config.yaml
num_hidden_layers: 8
hidden_size: 384
num_attention_heads: 2
num_key_value_heads: 2
head_dim: 128
intermediate_size: 1536
vocab_size: 2048
hidden_act: "tanh_gelu"
norm: "layernorm"
norm_place: "pre"
norm_eps: 1e-06
positions: "learned"
qk_norm: false
attn_scale: 0.0884
bias: "all"
tie_word_embeddings: true
parallel_block: false
init: "normal"
init_std_qkv: 0.022
init_std_o: 0.00674
init_std_up: 0.022
init_std_down: 0.00275
optimizer: "muon_variant"
learning_rate: 0.00666
lr_mult_o: 3.0
lr_mult_up: 1.07
lr_mult_down: 2.0
beta1: 0.95
lr_head: 0.00888
max_grad_norm: 0.5
warmup_steps: 200
schedule: "wsd"
decay_fraction: 0.677
decay_shape: "linear"
final_lr_fraction: 0.0
batch_tokens: 131072
max_seq_len: 256
doc_mask: false
train_tokens: 845900000
max_steps: 6454
dataset: "wikipedia_en"
MLP neurons of a small language model. Each row is named by its layer, matrix (up: input weights; down: output weights) and neuron, and shows model dimensions 208-335. Each number is 128 + 24 x the weight over its row's rms, rounded and kept within 0 to 255.
After each neuron's rows, "fires on" lists the tokens most often at its 100 highest values on Wikipedia text that the model never trained on.

L5.up1292 [145 105 127  78 130 146 105 143 126 108 131 109 168  69 158 142 121 114 112 132 180 169 124 157 134 143 134 115 147 158 116 119 123 162 111 105 130 126 155  95 143 123 119 120 159 113 114 145  98 145 132  88 121 113 158 130 131 161 118 164  75 130 130 140 136  61 101 108 131 135 123 114 179 112 117 105  95  98 177  61 118 104 121 122 132 174 153 140 123 105 132 111 102 136 163 134 120 124 150 124 132 183 107 132 118 103 140 151 120 129 204 127 133 115 156 104 125 149 139 151 135  90  83 140  77 143 127  95]
L5.down1292 [140 141 138 110 126 122 163  92  86 144 119 124 168 124  69 117 124 148 129 103 121 111 131 134 125 115 141 127 124 179 129 138 147 121 113 127 122  86 116 103  92 146 122 173  56 138 166 180 127  86  93 124 158 186 118 106 140 145 115  73  53 108 130  92 113 153  87 151 140 124 119 126 157 149 131 128 129 124 106 152 130 132 107 131  99 127 120 125 134 123 146 100 168 141 129 141  90 191 154 161 149 111 135 134 105 182  90 158  97 115 148 157 123  91 109 155 135 123 125 141 100 141 140 163 134 110 167 157]
fires on: "p", "l", "om", "pl", "le"

L5.up528 [160 128 125 139 137 118 126 143  98 136 104 113  91  99 113 124 104 156 125 117 122  94 139  87 120 136 127 145 118 149 175 141 150 120 187 139 143 172 137  94 119 122 133 120 156 138  95  96 143 167  96 163 158 114 147 100 121  66 136 115 145  70 132  78 112 116 125 111 169 139 146 114 123 165 123 154 118 137  89 109 146 156 113 145  91 129 111 125 131 149 115 121 139  83 122 131 126 131 118 118 123 132  91 139 116 170 120 135 119 131 132 123 116 125  96 122 104 120 129 125 147 100 112 121 173  72 117 108]
L5.down528 [ 92 117 106  87 136 134 179 153 132 113 115  99  77 146 165 119  57 137 122 142  97 109  71 113  97 127 115 118 143 118 132 114 132 149 104 110 131 118 108 129 116 134  91 111 127  91 106 116 159 122  98  55 126 138 141 140 156 123  93 113 109 126 132 148 174 124 125 171 126 113 136  96 150 103 119 160 103 144 113 136 122 122 105 120 156 110 133 146 130 109 131 105 106 135 155 133  54 104 115 100 114 118 123 133 140 125 133 112 148 145 137 127 145  99 113 110 129 147  97 131 113 149 132 106 100 116  90  97]
fires on: " c", "ell", "im", "os", "g"

L5.up1398 [130 116 135  92 126 150  87 170 126 163 111 126 120 127 137 179 176 115 121 122 130 141  89 163 110  85 136 125 112 131 103 129 157 131 138 137 174 157 121 156 131 102 124 149 174 155 166 104 119 124 116 137 117 114 174 143 181 144 104 180 142 137 157 134  99 163 159 121 117 110  94 105 109 116 161 121  83  91 126 159 121 142 152 112 111 137 142 117 134 124 116 139 146  97 121 155 164 140 110 103 124 141  96 161 168 143  93 120 129  67 120 116  97 129  86 136 162 144 120 112 134 164  92 133 170 148  94  95]
L5.down1398 [102  83 165 126 106 139 125 130 155 145 145 165 163 128 127 111 128 140 153  96 157 146  69 127 102 147  71 156 177 141 125 137  95 109 128  98 124 114 129 165 111  98 102 150 148 146 128 134 183 144 117 143 102  86 115 111 164 131 147 149 141 129 158 120 148 128 169 101 104 113  84  78 135 120  99 167 139 128 143 119 135 120 148 123  89 142 137  75 134 131 131 161 116 115 120 157 160 146 124 110 112 185 131  94 128  94 115 111 112  91 158 143 159 112  84 159 171 169 141 164 171 115 155 123 132  96  83 136]
fires on: "um", "z", "ia", "us", "up", "b"

L5.up1392 [ 86 100 184 103 143 138 109 107 170 142 125 113 148 183 108 119 127 125 126 128 165 169 123 130 137 142 111 149 152 140 103 107 161 144 131 161  89 147 148 111 143 116 108 104 147 119 141 156 126 159 111 114 152 176 153  91  79 111 130 151 113 169 115 112  96 137 132  62 114 152 103 107 113 133 149 153 124 136 169 105 122 141 136 122 115 112 138 133 124 104 102 132 134 117 164 104 130 140 132 121 141 132 127  87 152 122 120  96 134  82 156 148 101 132 134 144 116 134 139 162 107 124 163 122 143 106 154 113]
L5.down1392 [109 148 130 180 114 135 134 103 114 118 113 137 117 122 149 134 124 105 177 211  83 138 102 137 129 106 128 141 131 127 127 157 168 130 139 114 140 142  97 154 137 129 112 109  93 164 118 173 167  99  91  87 124 150 119 123 113 129 121 103 120 163 109  93 119  88  91 106 110 119 136 120 127 146  73 179  89 110 114 119 163 108 154 135 120 126  88 111 130 122 157 137 177 161  98 133 151 141 143 117 126 154  87 155 149 139 119 112  33 100 105 126 139 151 104 123 157  80 157 159 115 128 122 117  92 126 156 118]
fires on: "\n", "ic", ":", "er"

L5.up573 [118 130 102 103  95 139 141 100 155 157 142 135 183 160 126 111 142 129 132  93 155 108 165  88 124 105 138 125 145 174 162 107  97 142 138  85 116  96 142 143 158 138 145 162  99 158 135  93 135 189 141 114  91  96  94 135 116 127 168 113 172 144 137  98 144 168 121 145 118 114 149 151  98  98 110 163 119  96 102 139 152 179 161 135 141  84 111 105 161  95 156 144 139 104 166 180 126 156 114 138 144 123 144 133 123 156 110 131  88 157 106 152 131 124 138 142 125 121 128 159 193 132  98 152 150  64 169 148]
L5.down573 [123 115 123 121 163 107 103 125 160 131 170  83 118 106  96 152 155  88 113 138 156 110 126 113 105 147 101 174  74 126  81  68 144 142 139 147 103 134  96 141 113 154 147 181 162  91 147 162 142 126 133 119 147 122 142 138 151 125 111 137 125 129 119 122 150  95 121 157 124 135 109 138 131 111 120 108 131 124 108 137 123 115 109 161 135 126 121 152 125  89 110  85 120 154 129 156 141 171 148  98 102  76 123 118 127 111 103 130 146 104 149  90 118 134 104 122 136 165 138 169 142 107 126 144 110 131 125 154]
fires on: " ch", " Ch", "ch", "er"

L5.up1153 [115 135 102 131 154 122 114  76 120 105 129 118 111 119 157 124 130 156 117 169 113 108  97 147 136 124 179  97 163 118 124 127 149  99 144 147 143 118 112 113 122  87 125 121 149 164 134 179 130 139 150 136 102 136 136 151 144 140  95 122 155 123 147 176 130 109 110  95 132 133  89 115 138 158 129 121 136 116 123 126 129 146 104 169 106  90 122 142 108 136 139 149 170 103 182  75 167 176 151 163 126 159 139 127 140 140 103 151 138  99 160 118  96 107  82 118  92 149 133 146 134  77 120 168 137 155 140 163]
L5.down1153 [133 109 133 125 135  85 145  96 115 134 106 165 166 111 167 130 130 134 104  66 151 137 105 162 107 114 155  99 130 116 125 141 117 117 116 118 123  74 134 126 121  77 141 148 144 103 106  66 125 111 164 133 163 120 138 145 153 133 116 158 136 104 117 120 130 130 141 124 122 118 146 165 114 117 147 127  94 126 133  82 122 156 140 102 114 148 162 155 139  97  56 117 127 126 149 149 112 182 137 140 143 168  97 142 115 136 124 134 107  79 140 124 115 169  63 132 171 152 158 149 107  98 111 161 153 139 135 140]
fires on: " of", " to", " were", " about", ":", " over"

L5.up281 [102 113  72 151 157 158 103 142 130 131 144 125 110 115  97 111 151 161 131 143 118 162 130 120  62 112 129 152 103 113 126 135 102 100 150 128 158 180 187 108 103 132 115 100 134 120 135 160 138 137 133 129 142 111 155 188 140 114  98 122 118 140 144 117  85 158 132 113  80 137 138  75 115 144 107 124  91  84 152  55 144 176 122 148 114 127  99  86 118 115 128 106 168 116 167 132 118 160 148 135 124 159 115 132  70 104 117 154 119 116 142 116 137 106 116 146 166 112 157 117 137 160 135 157 131  93 118 113]
L5.down281 [133 187 170 100 138 112 142 137  92 136 127 120 132  76 128 127  99 115 114 127 115 129 160 145 133 121 162 110 182 115 139  98 161 124 135 119  94  79 109 150 121  77  83 111  98 130 125 103 147 132 145  97 144 103 123 107 158 149 111 122 166  98 145 162 126  90 102 134 158 128 149 153 147 131 106 109 113 153 153 144 169  54 126 133 121 102 121 111 121 140 121 142 128 151 103  83 124 109  99 141 145 121 111 154 161 109 116 158 128 120 112  97 133 164 128 100 154 130 136 109 125 134  78 145  90 140 136 152]
fires on: "a", " p", "om", " in"

L5.up775 [ 87 157 135 117 103  95 111 137 125 124 146 138  94  98 111  83 132 115 131 139 131 118 143 130 164 113 165 137 150 143 121 147 117 142 123 163 120 130 137  92 166 130 124 120 172 115 164 128 150 161 174 133 150 114 115 110  84 128 123 110 128 112 126 167 132 100 127 138 116 140 103 150 123 107 127 140 113  92 127 125 107 104 112 126 128 125 128 100 179 123 100 124  87  84 118 114 152 170 152  83  87 111 100 101 126 178 114 137 154 106 138 140 121 112 140 117 108 149 158 123 143 123  97 130 154 115 110 172]
L5.down775 [169 114 119 111 114 152 135 112  97 154 149 144 129 106 173 124 131 177 142 149  89 148  85 121  99 141 115 125 150 154 133 108 156 132  86 175 102 109 117 101  84 132 116 169 116 179 130  93 118  93  74  92  95 133 154 143  98 138 102 145 124 114 133 129 137 114 146 110 174 135 146 122 108 163 115 142 142 122 121 153 128 148 115 121 138 121 115 138 127 140 154 127 152 151  87 173 116 170 109 121 155 101 128 102 136 139 101 136 111 103 124 114 106 125 118  91 147 105 160 117 120 175 129 103  55 126 148 162]
fires on: " to", "ing", " with", "p", " in", "e"

L5.up42 [127 115  95 127 132 156 161 122 156 127 111  92 104 106 170 147 124 143 168 122 130 162 111 157 155  93 112 100 136 106 126 126 126 112 148 131 134 151 108 179 127 118 126 121 137 151 127 119 109 159 136 141 137 108 133 103 153 101 124 137  77 126 105 138  98 133  95 100  67 157 158 150 155 140 112 153 127 187 158 103 119 164 152 117 117 167 122 127 116 156 141 148 136 140 133 151 145 152 139 157 101 117 133 133 119 107 130 149  71 123 138 169 148  79 153 169 132 156 110 169 153 128 184 151 154 139 107 167]
L5.down42 [139 149 110 173 133 128 140 119 148 133 105 113 124 152 177  80 141  72 182 123 136 129 163 144 147 104 155 124 149 135 125 170 106  86 156 153 134 104  96 101 138 112 169 130 156 112 114 123  97 126 124  84 153 131 120 157 128 150 185 109 177 111 124 133 150 147 114 116 145 143 145  76 154  97 161  67 117 128 154 132 135 112 117 131 151 140 159 142 101 136 104 117 144 183 111 141 104 112 114 138 111 125 113 182 132 123  73 123 131 140 128 112 140 147 107 147  95 142 156 131 191 155 134 139 124 142 166 134]
fires on: "-", " in", " p", " re", "."

L5.up47 [114 101 143 125 122 158 109 159 119 110 141 150 143 132  82 110 155 142 114 108 105  86 131 119 110 139 128 116 146 105 116 150 131 110 134 131 122 143  91 130 132 130 169 125 178 115 134  87 107 109 175 146 121 159 113 164 116 133  72 113 139 136 137  75 131 120  85 127 132 125  93  87 122 130 100 151 165  93 101 154 127 133 156 115 211 134 163 187 105 104 117 128 102 106 142 128 163 146 142 105 150 157  95 140 118 157  98 210 189 154 152 126 117 142 177 141 108 112 112 141 140 127 105 153 166 116 111 131]
L5.down47 [152  92 117 141 134 132 115 116  91 133 112 122 140 158 155 130 133 131  92 143 128 184  91 118 135 119 133 127 131 115 172 102 144 104 137  73 144 119 150 161 105 159  80 143 112 127 146  90 168 100  98 141 151 132  98 129 134  78 149 115 143  88 173 122 115  91 121 112  97 105 137 129 101 138 161  94 152 199 127 120 128 128 119 123 116 135 131 105 141 130 128 153 183 152  91 136 123 135 117 119 101 153 143 106 155 154 115 119  84 154 139 145 169 120 103  60 127 150 135 142 158 138 113 102 130  67 128 106]
fires on: "he", "ed", " to", " and", "ing"

L5.up782 [150 123 138 124 185 124 109 123  96 125  91 116 117 159  92 155 148 159 127 137 139 138 118 134 111 116 131 170 140 119 118 167 145 151  79 177 133 151 158 147 141 128 153  94 112 147 154 147 122 131 122 181 133 138 121  93 108  88 179 135 112 149 121 132 123 108 152 161 122 144 139 103 144 116  99 146 112 132 152 125 164 122 183 158 112  83 170 113 140 127 115 113 105 161 124 148 146 126 107 113 166 122 108 127  97 154 137 113 122 128 128 124 163 109 124 149 147 129 151  93 126 124 151 112  99 136 104 138]
L5.down782 [152 106 107 112  82 147 128 132 154 142  98  88 116 104 120 134 147 152 116  84 105 166 164 130 113 177 130  91 142 123 147 126 139  75 143 132 147 152 103 108  86 101  94 147 130 141 112 127 141 168 124 121 108 104 119  84 143  88 129 167 157 150 150  95 157 124 123 155 166 141 151 126  92 150  91 124 109 126 104  67 107 102 134  83 178 154  94 127 111 125  99 145 129 107 151 136 125  93 120 139 115 101 136 136 118 128 124 134 128 147 137 123 173 153 128 119 111 132 111 159 139 144 123 126 137 165 183 129]
fires on: " m", " s", " w", " c", "-", "s"

L5.up1004 [122 138 116 143 123  86 129 135 152 128 130 117 147 142  72 140  76 129 200 138 123 134  99 115 127 142 119  97 144 135 109 125 124 157 109 170 159 109 134  97 111 171 138  83 133 151 117 145  90 135 120 135  93 139 109 117 153 149 105 153 154  92  88 139 147 113 115 158 162  91 114 110 167 118 153 122 144 151 105 133 151 125 130 137 110 130 168  77 113 102  78  69  99  99 114 116 158  93 127 139 136 151 127 159 144 140 161 112 133 153 103  87 118 141 120 105 111 155  61  93 103 137 140 130  96 125 119  97]
L5.down1004 [107 144 141 100 162 133 150  90 115  97 129  98 127 162 120 107 149 175 151 181 154 147  79 138  85 170 153 104 113 108 129 143 111  96 112 125 120 138 147  85 133 115 102  93  98 103 113 136  86  96 113 107 145 103 129 120 121 137 104  92 127 138 155 109 102 116 101 147  93  88 127 124  97 154 159 152 138 144 131  85 126 144 128 149 103 153 128  83 137 114 117 110 125  89 123 108  92 148 146 128 112 120  77 166 142 137 145  91 173 136 159  75 119 140 121 147 125  99  92 139 148 126 156  89 131  85 134 112]
fires on: "ian", " local", "ish", "al", "ese", " German"

L5.up1046 [127 133 134 181 112 111 124 138 113 124 132 134 124 129 138 136  85 129 102 103 131 132 124 187 131 136 135 153 119 110 109 115 150 115 162 161 137 170  99 123 131 132  85 109 114 139 115  94 101 151  91  91 174  96 122 111 145 183 159 136 151 111 125 127 174 155 150 113 132 117 123 130 142 113  91 169 193 151 135 134 132 105 129 121 143 151 121 122 119 145 147 113 134 127  98  96 134 118 129 141 112 158 114 121 111 154  87 145 108 125 129 105 134 160 104 122 128 139 143 118 144 151 151 144 149  69 113 146]
L5.down1046 [133 122 109 108 146 173 126 121 146 103 166 134  79 155  78 133 156 185 119 141  93  98 106 176 126  85  92 120 114 126 168 113 121 139 120 141 128 139 108 113 125 111 120 115  91 144 162 128 119 115 139 118 107  92 147 145 108 169 148 193 101 156 100 132 103 118 147 157  94 131 155 144 125 125 128 115  62 105 153 120 120 137 138 136 140 131  87 118 113 114 149 111 109 122 129 134 138 144 134 125 141  87 118  96 165 143  81 126 125 122 133 134  85 127 127 127  95 123 136 139 127 117 122 135 105 132 126  84]
fires on: " d", " h", " D", " pre", " en"

L5.up534 [149 106 155 139 133 102 106 116 145 163 144 129  99 107 127 126 141 125 152 116 101 128 102 108 131 139 159 134 111  82 136 164 123 127 125 144  99 120 145 149 117 129 107 174  93 166 118 102 129  85 141 139  98  97 115  77 104 152 128 109 127 114 130 124 144 127  97 113 136  86 173 116 128 114 131 118 162 124 148 143 140 113 144 104 140 123 156 150 114 111  88 149 140 166 127 112 108 123 185 108 109  89 127 101 140 148 138 145 155 157  74 121 101 127 150 112 135  98 113 112 122  84 107 124 145 127 115 114]
L5.down534 [162 148 114 127  91 130 121 113 141 119 167 134 120 133 103 129 146 132 126 132 118 123 184  87 128  83 117 133 104  53 119 139 141 138 141 110  87 118 117 108 105 103 131 129 137 140 122 145 125 117  94 133 152  89 110 129 122 134 128 180 133 113  80 101 134 121 150 158 165 126  97 148 156 105 124  62 156 113  86 138 135 120 102 146 133 162 130 134 157 135 118 130 113 152 139 106  98 125  95 113 139 128  86 135 158 135  68 157 143 139 173 148 132 107 118 121 131 138 127 121  95 121 135 105 114 151 145 111]
fires on: " V", " v", " qu", " sp", "V", "v"

L5.up919 [112 140 112  90 126 177  86 133 177 110 133 112  98 146 129 143 117 148 123 138 124 148 156 126 114 145 165 150 136 127 138 126 132 143 157 165 101  63 130 137 112 116 155 134 132 119  64  94 175  99 130 119 105  76 149 160 113 135 141  95 161 150 145  87 153 159 130 154 137 136 162 116 147  87 161 140 192 120 140  86 121 131 116 102 133 130 124 167 122 131 136 124 158 103 129 118 101 127 129 100 116 125  93 135 129 119 118 113  95 130 163 139 123  73 169 110 134 154 101 128 117 144 161 134 139 109 201  85]
L5.down919 [135 157 145 131 133 122 163  90 116 118 112 154 140 133 137  92 136 105 145 150 164 177 119  91 107 108 120 105 140  96 158 144 163 129 129  92  98 121 130 126 119 128 113  96 119 110 116 102 156 156 148 164 102 114 155 148 141 139 132 128  97 106 126 116 150 127 143 115 128 139 134  95 107 126 110 127 105 136 124 171 120  59 125 173 139 107  84 117 136 128 159 138 158 126  75 129 131 159  89 153 142 141  90 122 113 128  82 156 142 156 149 123  63 114 152 148 116 100 125 118 161  90  89 133 141 116 154 116]
fires on: " ", ":", "\n", "ake", " as", "e"

L5.up118 [123 179 118 131 135 193  75  99 140 148 151 154 105 117 119 158 147 115 120 132 130 108 102 164 161 141  87 139 133 136 128 113 121 118 163 146 106 117 119 142 121 149 152 139 107 118 108 144 136 154 152 193  89 150 117 140  93 152 112 123  92 106 148 121  91 150 167 133 147 157 138  98 151 111 151 170 146 131 169 132 107 131 141 168 136 196 114  94 117 162 133 120 129 146 102 144 153 121  91 118 123 113 118 116 126 130 107 142 112 149 129 130 103 106  94  93 112 135 130 161 166 177 137 151 132  91 141 122]
L5.down118 [ 99  89 133  92 126 117  82 135 133 120 153 134 126 132 130 135  78  98 131  85 153 164 122 147 137 114 141 126 137 129 122 123 153 131 114 113 105 106 108 143 123 126 106 131 109 167 157 115 119 120 152  98 132 106 140 111 124  99 111 108 133 130 102 184 119 175 145 118  99  69 148 117 133 150 104 110 133 146 131 116 122 152 126  93 140 122 163 178 180 156 111 156 144 140 124 172 122 119 118 126 144 181 145 164  99 182 151 127 120 147 137 123 121 116  89 112 109 104 161 125 101 124 134  97 110 177  69 132]
fires on: " Re", " re", " so", " Se", " se"

L5.up161 [149 129 120 114 112 140  63 140 137 128 153 125 119 149 132 115 132 105 152 128 122 106 136 156 154 112 149 175 132 161 120 147 127 144 113 146 142 122 124 113 127  93 151 134  99 169 116 118 146  94 148 142 158 139  97 138 114 160 100 136 132 196 113 185 136 120 130  96 130 143 147 134 124  84 154 120  80 148 120 124  93 152 107 116 117 136 151 131 113 123 121 135 161 171  99  98 153 126 125 133 111 154 127 122 109 181 138 152 110 104 125 134 143 145 147 101 131 135 153 137  99 143 147 154 162 146 148 148]
L5.down161 [124 136 117 115 163 120 116 132 141 141 125 169  70  85 112 142 146 135 123  68 123 117 140  64  83 143  91 147 139 110  92 123 152  64 141 115 174 143 119 145 164 109  92 149 147 105  99 110 136 186 139 118 107 110 143 153  97 114 156 135 146 134  74 150 127 134 139 102 169 158 141 135 105 168 134  80 107 135 118 141 134 106 165 125 151 130 167 104 116 159 159 161 137 136 138 178 138 106 133 113  97 130 148 141 148 148 110 107 141 137 124 117  99 129 123 103 151 109 132 150 157 120 144 114 151 186  96 124]
fires on: " S", "F", "S", " F", "es", "as"

L5.up928 [ 89 159 101  99 136 122  87 120 165  90 141 126 149 132 123 149 113 119 117 164 164 122 115 145 128 123 108 132 112 133  88 125 163 149 181 150 130 129 142 144 157 136 124  54 139 117  72 130 149 111 177 149  83 103 113  97 114 115 163 122 123 137 102  80 105 150 139 132 137 137 123 160  99 115 133 168 148 103 152 136 130 113 144 109 118  81  99 143 104 145 169 131 160 118 156 122 142 145 168 102 129  97 128 123 117 117 119  93 111 123 133 134 128 108 120 138 114 144 100 107 162 150 119 100 130 122 140 118]
L5.down928 [103 143 126  93 122 101 100 129 132 152  95 154 126 100 108 172 125 148 115 108 135 155  94 114 117 177 108 145 113 116 144 111 148 138 135 152 126 114 128 136 111 147 165  88  98  98 118 100 107 129 163 152 171 151 131 139 139 127 137 166 142 111  85 106  99  92 143 136 127 123 127 133 132 143 100 137  99 145 132 143 118  77 158 129  87 106 116 119 143  91 128  94 162 133 118 108 110 153 139 110 143 142 119 138 116 148 139 122 116 115 125 127 112 141 107 107 103 125 106 143 107 117 101 119 116 143 176 105]
fires on: " gu", "wo", "ch", "o", "er", " two"

L5.up325 [166 140 115 125 134 127 115 105 152 154 138 102 112 151 129 113 120 111 148 170 166 133 141 145 114 161 145 150 139 131 150 138 139 106  98 174 142 130 141 126 156 127 160 136 151 130 106 146  66 132  93  82 146 118 109 129 136 126 124 109 112  87 181 160 117 141  83 128 150 165 106 162 103 145 166 124 104 125 162 113 141 108 124 128 128 163  97 132 103 136 116 125 139 104 125 129  77  89 103 124 154 159 139  93 118 140 152 127 139 187 121 134 119  86  94 119 121 139 118 131 141 108 143 135 145 116 150 115]
L5.down325 [132 143 145 109 109  96 101 140 112  87 129  81  76 125 123 147 133 151  90 142 152  88 148 117  91 135 139 149 101 131 101 132 122 109 106 117 144 137 176 141 119 136 123 154 131 118 140 145 140 130 108 133 120 141 117 100  85 134 142 101 160 125  69  99  74 118  88 151 109 128 147 106 104 171 122 107 117 120 153 107 160 190 140 147 150 124 128 101 137  99 111 136 109 137 135 132 146 153 161  90 113 147 103 125 129 138 110 117 160 106 131 129 138 139 125 151 111 117 127 173 140  94  95  98 113 145 138 111]
fires on: "ing", "it", "ang", "ak", "h"

L5.up842 [116 152 175 160  80 158 142 128 128  90 149 147  94 125 170 122 161 120 153 128 136 112 118 147 130 114 167 139 149 117 149 105 186 156 103 118  95 125 120 135 155 128  91  98 144 120  87 135 126 118 120 135 121 109  89  99 177  69 170 124 115 144 129 108 126 122 117 157  95 133 115 161 137 126 100 164 170 127  76 125 119 138 136 170 117 141 156 114 131 146 113 148 140 163 141 180  96 106 120 112 109 142 143 150 128 127 169 136 142 127 119 170 103 158 109 127 130 155 152 116 144 144 117 119 110 101  95  94]
L5.down842 [149 120 156 134 154 164 131  98 113 106 144 167 100 121 118 122 159  90  97 117 111  95 108 149 161 109 132 104 113 119 128 100 132  94 113 101 156 116 178 150 119  97 136 142 166 127 114  78 141 120 139  90 117 118 123 102 139 142  86 122  96 157  83 159 136 117 129  86 183 158 129 129 104 146 123 141 121 108 112 141  92 134 147 123 108 129 125 139  93 111 120 179 148 166 112 101 148 132 136 142 130 132 163 145 132 137 105 147 149  99 110 129 135 124 136 167 134 132 120 123  83  87 121 117 131 156 191 189]
fires on: " f", " F", " h", " 198", " pr"

L5.up167 [127 130 129 139  88 138 153 150 146 139 135 101 120  95  91 120 106 146 128 108 118 136 134 143 169 129 131 135 153 150 108 115  88 134 159 116  95 150 115 151 125 154 110  86  67 179  83 126 130 132 149 128 180 154 118  99 179 100 150 121 116 103 150 140 126 144 127 107 149 126 152 130 134 127 136 144 114 154 120  87 100 154 123 139 131 150  88 144 118 109 117  96 110 131 121 124 123 128 107 140 130 120 156 138 153 100 109 132 107 168 151 100 123 108 116 153 152 112 116 130 116 104 137 115 116 135 127 131]
L5.down167 [129 149 128 150 159 167 107 142  98 124 136 128 109 161 173 140 133 108 119 110 105 178 163 124 130 152 117  63 120  65  77 157 134 150 127 149 127 129 182 103 121 166 154 125 127 136 141 137  77 139  89 134 169 148 145 121  82 167 134 146 147 115 142 124 108 160 120 141  99 145 100 101  95 107 170  94 129 139 115 130 138 114  97 132 134 103 149 150 166 152 132 113 139  94 145  56 126 175 119 155 152 161 113 120 104 142 105 117 143 130 118 137 119 124 134 155 194 102 134 135 100 106 158 129  95 143 166 122]
fires on: " v", " an", " V", "ti", "on"

L5.up370 [137 163 139 112 117 120 112 106 111 174 110  95 142 102 117 144 184 140 138 121 152 169 102 194 191 137 157 135 140 139  98  98 127 120 131 107 102 143 105 131 116 151 185 138 150 120 137 117 138 148 125 151 190 101 104 151 139 120 141 106 126 140 125  79 156 140 162 156 127 149 122 115 124 126 106 155 136  99 117 130 160  95 133 124 121 110 112 170 105 104 113 133 142  94  98 121 128  67 146 131  88 156 113 117 171  83 107 156 165 128 127 101 125 113 108  93 142 104 120 153 162 150 147 122  76 105 127 149]
L5.down370 [153 177 141 134 129 164 126 135  86 140 199 169  94 154 134 100  89 140 157 157 105  93 170 124 134 141  96 136 107 124 127 148 143 118 122 134 112 141 102 131 151 130 131 142 119 114 123 122 109 132 157 144 122 101  82 165 185 153 144 137  94 124 116 139 132 109 102 115 151 102 124 115 117  85 146 126 118  63 134 127  91 148 107  99 117 167  99  72 131 122 195 107 120 149 130 143 178 132 133 119 158 138 145 144  80 140 117 157 133 128 150 158  89 202  82 131 159 148 159 177 122 139  88 135 110 145 140 110]
fires on: " h", "ff", "ut"

L5.up843 [130 143 146 112 103 110 160 132 167 115 144 154 117  88 116 141 116 162 162 143 146 144 124 124 120 122  99 121 142 137 141 129 125 160 142  61 145 112 134 117 128 119 134 106  96 143 142 139 114 135 180 163 154 113 103 104 113 128 122 176 126 128 102  98  73 162 116 164 160 120 111 165 150 108 111 131  98 112 156 103 147  64 167 107 141 122 108 159 127 140 138 112 154 108 150 121 135 125 135 157  92 170 143 141 115  96 161 126 152  91 113 129 116 149 141 125 141 129 143 123  96 140 108 130 131 125 130 135]
L5.down843 [140 113 138 128 156 105 118 132 160 131 115 164 162 117 148 124 122 135 145 110 145 119  85 213 100 150 128 115 104 163 139 143 166 157 141  97  68  94 104 133 165 119 126  86 154 136 135 140  90 116 142 138 118 165  80 151 109 147 129 125  96 125  98 114 116 131 136 140 147 141  91 139 111 109 114 120 114 132 143 149  83 107 125 115 110 142 124 169 155 136 128 106 111 120 141 129 188 129 154 115  95 142 146 153 122 118 131  79 132 118  98 123 129 102 125 147 163  93 123 147 125 122  78 125 158 127 108 123]
fires on: "4", " well", " Cent", " 19"

L5.up1279 [108  91 183 159 115 116  97 134 162 129 112 188 113 197  97 145 153 115 124 175  93 140 124 124 106 119 162 148 113 173 140 131 126 104  85 144 131 163 148 117 171 140 157 118 157 140 118 142 102 139 111 120 143 116 162 170 164  98 112 105 116 101 114 156  75 181 118 109 119 129 129 107  96 125 122 128 135 121 121 110 142 135 122 154 138 121 136 123 150 102 128  99 105  92 158 143 105 162 130 123 147 150 109  68 115 114 103 126 113 128 112 109 130 136 132 137 131 162 105 139 127 122 117 135 162  99  78 167]
L5.down1279 [124 146 103 141 124 131 117 140 118 119 112 152 107 102 162 117 145  95 151 217 137 112 159 176  87 134  44 116 135 132 145 112 106 162 102 141 150 146 158 106  80 115 169 115 120 154 132 126 110 154 142 110 134 129 124  81 124 155 133 121 158 121 120 173 121  88  99 106 107 126 117 110 113 171 151 157 131 174 111 148 119 158 131 133 136  98 144 104 121 106  75 135 159  96 130  69 100 138 137  80 110 151 132 166 131 101 136 138 135 116 143 175 112 145 138 140 148  97 146 121 145 130 108 144 144 124 129 135]
fires on: " |", "s", "'s", " other"

L5.up990 [142  95 124  77 123 135 100 149 125 130 129 131 150 114 142 134 117 141 146 162 169 105 111 127 168  99 169 124 172 148 137 149  97 166  88 190 126 121 142 134 137 163 135 120 101 158 127 127 142  94  91 157 123 103 154 133 101 111 143 106 140 134  94 123 152 118 102 129 161 140 152 168 123 145 129 109 108 137 122 134 116  85 150 141 135 135 136 101 103 138 138  96 145 125 154 114 137  96 183 121 161 141 126 142 130 185  71 156 122 128 160 152 100  94 125 137 116 113 121 117 122 156  65  98 146 164 154 120]
L5.down990 [ 93  90 123 157 119 104 111 161 136 142 112 124  71 152 129 140 152 157 128  95 149 152 132 144 132 109 141 127 130 148 151 118 117 135 137  79 163 132 118 156 154 156 140 120 143 146 156 146 119 129 111 108 136 149 127 123  96 138 153 128 151 133 157  68  89 152 145 100 117 100  94  87 127  97 106 142 147 125 163 114 117 136 159  76 134 150 111 107 190 118 155 164 158  80 137 136 131  92 119 101 103 147 138 184 124 142 140 160 159 139 136 162 143 166  88 133 108 115 118  96 138 142 128 130 101 154 105  98]
fires on: " r", " m", " R", " M"